Weights of a small transformer language model.
Size: width 256, vocabulary 8192, 22.7M parameters.
MLP neurons of a small language model. Each row is named by its layer, matrix (gate and up: input weights) and neuron, and shows model dimensions 0-255. Each number is 500 + 25 x the weight over its row's rms, rounded and kept within 0 to 999. Numbers have three digits each. A neuron's up and down rows have the sign that makes its largest values positive.
After each neuron's rows, "fires after" lists the tokens most often just before its 100 highest values on Wikipedia text that the model never trained on.

L14.gate587:493551510509512489494493448521553507502528463469509470495523511465488506504524480497499494479501502502492500497483503511514554444532493482514477455493513499496513469440488490502521511503465491506530486534480510551571485482476478511519465467508505521476504450516506478485517513533469489490489525549540516512473511493511519506471491533503521538465485498524482497532455503492482483568507459507494508522493487499464465466497478508506472483507464503417487497512496562494543531520493474511499495531491545523492479484510504533504546463465489509502522486527507490497456493484498511537494497526506503453508474516497497523491526503484491509475531525488463506504492516454492507503454509529453507541503517526481524419520460500489489461486521516506484490512523479534496495535512430
L14.up587:518467470526470545501491518494508507500493489465512470483534538524500471468477490491535535529499474502487484479504490456455507506497506492433510474539512480472475489482490491557539460495497500484516477496454486478481489507491527480532544503500513445498483493527485511503521544511490499518544541517518514476549505513479522466478531526526518528452490479492456534491518487508469521473511465507491483488489472474490489500507464472459513534493484479505524500507495478553520500504482478502504562520512523493502493462522498518477428523514529503502453498486517513502506490510546493485517495506473518510543527507475511476537526514506484443512510525526508503514527441564511500503525560482482477482471496517512532521507443474498514501534485431488493477468467492478505458515489462
fires after: "\n\n", "-", " Pr", "|", " a"

L17.gate427:487501503463483492491504472507512519490511471507503507529491522474515511525493501512509483469498525425484512517534467510503499500497466509475515500547480496477516511464501482502503469520497516500488479506457496515525478487499516516499528484519519511500495508486508492492506500511506424466537497560470500494502475506524503519460449522493529523529509546507468544512498495488461504514541547477494454495495540504447534484522489499472448525515494489542483522482523544515506492526466452499480531505504504506495517483570466514491470510481498514451533492473491518447496514466520542514519507530486505475499506495512482552510551570507555498466522490502538490503464497517484509490429520534479531521462512476488560488524504488489484520484515439529529494477476508526485458528497479
L17.up427:483508504473493555511458536493477510502466488505511488487491472494567522443497535490501517482477477504479533521489495526477492517551478511515506507495496461443475532526483486514482507508433565509455468473485461491475506529506538501536486480490518522473523518498496498511500470546498503488530518457501439469482505517495499525496507486466458507542422476473529467466495503481504535473523473487518505465511536519467495526529478530473534504544450470507463520442501515503510498447507503505511516492513511473471503509534519468502521478486495478507487503516533495507461527464524490518531503501519511518480512495502507524502463503447495497535507518485475492515521547501512484482490490518496532492457494453534539496510493472494522493512491477480482455479491549513513527468483465
fires after: " |", "|"

L15.gate181:490496511524550452487498519565491508491497496531556474483521498490521482486508506495503479467494473515502550497478509550526508478523459501503506476517496443478466480503469412511517507489495490517509530480455502528518528543475521502510505476503463520512525463467546465527505524506515452527457486525519525510522512497496518461472517496485509513460508504529483509485476500497467499467508529483493497500529501498506486516486532471493458529510457492494508508472492493490514470474492463512523467493514475484470508513530424508454436541466472475512513458508538472492469474514516493500481495524499497500528561504469501488526551466510492488475499509498487495508495494492496500517515509460446549507450445504487472485533456497485496512478530498497456491503512522500451472481496480
L15.up181:482487493491538496464505454502518516490512504522519461480503489473517497506455511531543501466533474489480522494503506546539493502489439485494526512518479514500469539480443448498485517497522513522543523497495488521530495525526494519472474468519446510497510472499554492485499498501479462553394485518491525511470467507490522480512503550460505491505484538526514502508467473501494500491500534505510505520527523492519469501480522454505478509513470480464499532495473488492545477510468505498538490464513493500504506485500452477448445528518463464529507494460522492495482500497505481503528515552532489472537544512488469502465508504485513493499502545523504470474518507491506511451512491499501561486481506472517469494532467527497507533514530514513484486465507532510468487440491463
fires after: ".", "="

L9.gate188:490507501543486426472476528500492477455484463522527478531477449505485487533508497509495512469520463478508524469515508494569474445480521541570512507485493501475514523503482494487533497535504488505491488519486525519508523486476495503485531491510501543495496484539542518513527555520546491482471498497493501470488490502488498507502494572489459496530490522484447519470517489453452477487482551471534507499537493475500503488488477487507484504507475489489456521506490533471517491500527514492500527512534493472538494533476471500521500528483490507498497485494552518478531474469508567505554511507451509484481510504526517525482493517499506499485513495515520519527513483500487472492536497551473507482467510492510507506518525464467495511499539537442422523468525480476462510527500483
L9.up188:493487463531474492495489514557490488473493484500507512491476493488484503476515493509519470511480504442507493488530489524559496430514494572485490506571525464502472485523521518493496480531524543538506510509472489486531503535476549531472552502488514493486485484466519505506501509551500486494472467519490485504471492495445474497478514552482522496482453481480491520465485503512501446524501471475478482488519492498528455495506487521538520475517468516531514495499507507484482446466508529476482512522511467526534514505527546481500564477472488482476477498496530501471541503537521518498506513510481462460500510492523497496496506471493514521523472538431503454480558520486472502469519497514511496474493507469497528474478502491519506459525486501498452492462517551490511552508495523
fires after: " |", " of", ":", ","

L10.gate221:496505512510478520495506481516544499517540484511537504481504498481523514489528495530507519521500523530498450496479488492523489450531439494501465469512534474496505483478512492503523495502471489525485535476516476533534513485514529523528467480524522464526516514523517480496535514505471436488529503513513517530493556479490536505486473456524519499469506474538473479459495516485455494507499502486534489524533503515485480506502499492505506507517515505445473500502515573477492511522524460475479505509534512509530508467497494484535511472514503514483550515526504484463498478511530494545509506460505491496511493464491520493482536503503491540500488472431476481531517471494507518497514536543501494527462481546485513462499497538585492476496518514499453478508579503511472460556505440
L10.up221:462466522468526519497517505558557499513486507460518474520486464507525520514505528496505472527462554526507483522510519545521508490520509499519507553480499511524507478543490484466457552471536474499490509517534452547508509454476477458459467495494479545495513501469533510470466494493508497497520458525491515574501506496524502534553472497523497483500532528515499501500498526475507509521534460492475491507523516528467540504509547503530478474519543522475511487499527496477495498489575457472480475485505517530529534506457498445513551484499538513464524499491538513514514511493489510540515488489494527485491489494559499490491518482525521527471460481495446497482500498495517533527464478536512506522514535487507507477465484522505502503510477489507502486518552519521496506494501484
fires after: "=", "|", "W", "E"

L13.gate426:464515536492515482502514479503534505489476486495516453501502485483502494480505494478538490496467509516468487482468509518487474501520472505477494456505487512480503507487479466480449480503470511489522478491507463477499500477469489523520504482505520508488528470546557518521501505484481464488510523522518551509520514512505519517493506527523519535505470496500487508519466482499515527510524505502488526520504522505463489503498474485464467488534526548441473527503501531469554523551502486537490524512490530537524508477529479548524478542510492498476519501519492497456507480497511495539491518484500530485482491453496452510537494475485499560416476483494487501449514487512472496496478540549456540497509491482454530429511498528513453478495511515464501456456532470532495488558496438
L13.up426:477432496463519539499495559518506500518465496505515477503519497487498495471524480509528522516474483515553504475443474517485504504507496510465519522523512495448484518485506463519479511498504534504496544486503492487491489464496502521468508530477484455497500491504535488493496512537522499486537495553514562564523550490495523496494487559519487502461543472482481492506506502496495477509552431464486495501466499490477476509459512472472492502498506484490489494484506496485525479516537487535464500500503511491500506463516481456461507523477547495494458461501522535456490517536512499532505509495491515528512517511564521522517517491529476466459457500522473505453454462494492530533487521541490480500477537499524541511476502501504558542495531481497503500455479518485523478514492452
fires after: "-", "|"

L11.gate46:481494550512498520529498490538547510492509480484514520533531499470544455520514502488531508509495512464496465502527539523518536567537462502501504494513499464482489509462490489522435519470523512540484502548540481524473463531434543535479537471478547470456496502523528460518537482543476503520491523521532530488451513470488487491500528509513502507450475511507474510498484495500493455493486465492470506490487511538460452498505510465466496465534547513506486468492520537497539514519515504557532484496500505501518518480474498524467518464486503522495507521491491493489503486494556497500514508456476507482487489488476514491498476487531490505486489480505507478511504437466492467491455538506485553505476460482483514446490496502533485509529469532519480478516506508500482471514503482
L11.up46:480526506478496549499497541509492514498558487562510533558496529501512461495478486504503487486447501449495479504436492531513565525519486479492485513509503511523487526488504490492483513481487507515494512507498500444468445516492538502498546469438505486460499482476506473478500502536488513507530502514487524488474485464478505524524532483480513459495456475495478485488494490504490474515509513493477513519445464536457454477473515471469486495531516524486505525498496502476539513556465505518487488492499497451465523480487525495467501527504500488490493469514479527504486507510495510462559477492514482538466505544544494506489438483516471460499470489525531510498485513472503506469497487438486531523456531499489461519463504502489472515446520509510507491511486458464507538487475498
fires after: "|", "-", " |", "."

L14.gate437:498496524509475528499453497504545512417513516481513451498514476519489533526515493489487539481455497472488484536506487479501520528513486490486486502486457479503487508494507482442505514499503472539475485500514471547515485509528515481493493512513500534499489521499491487499528461475442482489521526484522496496482462540448543520489498541488543536488450468519498508537451504502471488492482511495526484497499589480449494507523513485491485481535465514489488511496449563489514520530461509514501517501487517513491507510522497468479512449487478481505489511522553502478466477465518459496522516516480511511517504517515499505525496536470542516441489517482539504473482525563491469447477534551495524513518520499491532450512502505526518493500497475495477531471529490494500514528473485
L14.up437:469499482471424518485499505507464503495513555503504460520523458476495487489492511520518501511531498520516462535536510433516481513484534529538471500569486537471524480526509488524517516514475508511479496511453523555514534540503445534449494492467524505486509553469512523490506495503469495470514491520521506536494504499535496500532484482478498535531520534468489491534511501490498537501531512524460500491486492488456510527506490495547545481499514410532501485514510505503480494451517514497492450498509495525538488559559485534537510472482517507477472454493487499496508485487507526494481494458460483481502527507472519533505506532488521492526507514489470538489488448513506483530505512543513482473523504504501532488506502470469499517529482508482526488482484507519499482504478545
fires after: " |", "|", ";", " the", "-"

L11.gate227:492515506511517519485503473517516498499513529556524516468531504475510490505527522485514490500480523532466513503481521495520491499520510500482477446482509461472506522454509480481508473457487480513483517516484492505554500537471534515515469476531479510470514511498513491507514529495480459494480514513516495492568501505503528479466519502542530519484489520518490504511499511496456494506500534501511457573538538494529472509501499473502459485522521539443468457488491572513553540560526520496505496488543528511510513451516492508477491515457471502497532526525517523468508491515497499556488451482527442473499508480483442519537495536477504489479511484521503512499507483499493479513489539509460512492495466530484466458490461506534514492507506520464524485534529530546483498548492450
L11.up227:508516457507500499510516511494521476491520490544528504518496518542495516464553518492502535493512522509484503483479466509495543531557477483532524500542492532501521494475481479512510487507462479463516488511480507496456502495441496498507510498485494486516512510474491502456471499515520493501510528500466485460527495490436517503482543559538523524509456479507515503495524496482463488523529527473482490517482524462473505523510476467490475491520513513480480524510478493516511514510500482513492488487494501484442477417520447479454486538497498492470483508493525513508499468521486506485489528525503513514525539496491464512431501486508527504499475517465499528522510553475510511475491538457514491550491546491490475486475542469525478501397483498506508454534474477479515470498521445
fires after: ".", "|", "-", "\n", "\n\n", " ("

L11.gate375:491497496484469500525480517513558515508494490502503504514479495506540496496499480490513504491516518508488506482503508518534472506529486484498454513486511493517508503491503492432511436534510495531498475476501538520522492520466536520494532495534517474493498465526522508472532521491433432495468503537509500530452506485506490488491497535517530465477478516515495489522517503502516474459458508530477512445498505511469498503511480512514471474536491563466487500508491525531516482547516528537521524429516527509497475502523510469468499480500488565482526494467549506506506504519522493491487496459499506536495524504528495496525514574486514480496443466501494463512525511534470543481510560508496480511481499545486501460493465449494455480513498500534506462494493486487464448552508491
L11.up375:526495492498539498509509512540519518474503428542493502480554520540514504532515501501513487486449515494508537544472524524530483518491463544461492515497503521480513548515535496496459503497513519498526504503495475484493485471527514529494493496469500540483475452510511482540474497487513480521521476481472490497435478476523492500453466496496475455514470532460478509462482537506522528510499522502498524514513498490507459493521543529479536537464491494525496523481508503492505476488475506491455473497462472500459476536496494444482546548454497521512477505513530494497490508489502506538474484478516453524499532502489504521505508453499451493445466450461472499515500512499478496479504482481508484487493537481504470515449515481459495556455522531462510462517488511459512512466486479
fires after: "|", "\n", "\n\n"

L15.gate102:508497490493533444496486500551488512468506463457488531496543494496505488501477494498532487427541467548508578478507487478507514482521461457512510469513491505468514440473530441534501499464487511487526485499506489531533490488457544514511494493505461498502469493450510504471455495492484462508495503512503507454481521531498507472530484550533503527469491507527455538511473540516514441491507527486520482480501511536492497508460548500464499504489509497499510487480498519478492523464448498529509531537516489504500478454488511484498464540479503467492470508500486483454512459495539491510485507508487511492489498509484498476552487472492472499486540537509474516469535498479499504540494514525498515522453475477470496496511476492513504464489501441507471484475473504522449466515515487
L15.up102:550490456507512491510476501505466550514510515503496461470439534499472507477528553547519491485527455482468499505497496470509512493494494503481504517496508505553514533542504470520453495471497494491515470466475507551486468511518507502493530492508472553474475525540540450490519479499486478507486474505498477493506497509559519500507496499516481510500500485475525451520478488467467497487523468527518486496462543496446491508497453486521469467493534456483544476518473511477513514543497479543531517499527493487508465544551473514520486475555492496506471485491512475506440556519517562513517511529510474495489513499511494544485459509513534510492489463469509532501492507529514460489488497511519488503522537484483488487463512534496476517524564506489493458490528493487462489502484497
fires after: ".", ",", "\n\n"

L11.gate41:460482501502475499502525517497524513516517513501507526466482506454530534483469539516482513472517479509496500486438485522509489550476463533564515572476524504507521492469508501463473496468516519515515472476462475507542517495530511517500499462537484477494528486505531489512518506514463493473477487514499525535540469507511524523495500504482463507479481544497492462499529522480516490524529499479503500481467506488491474488493531503515473486490481520465506509519522498438513511554499498508529528468539514523491476494526479476501497499492494508492509459493517529482509515502487489522517553468482510483502512483519409547511472493482544481466504538500515497483494506495528512469478512528511545556460524468463496497493500491481552484518503493496548512493469444481416491502521445
L11.up41:483534493503489518480506528475501526502513554448483474474535496471506512489510515490518494496519495490495530543467505515495511513534464527540513479506521489477523453507509489513492510484507466545539494520452512519514505496463460454496494471528498502499534496476497497454508511521511508509457479493493496553529496512468526502493499503489481502493466527481483474498479506545477484530546534491497523541523512460467515464507519514445458527475519518490475515519496494495490538481517466509488536503528512493496494509549521439483451528442513469520492488491484497480516524496460515525520546469481520474506551467485471496544478484478470500471515536490486507471537547446509536511478496545523536523488480525461504506540505559453482477509534475502515463510475501535476486489515457
fires after: " |", "|"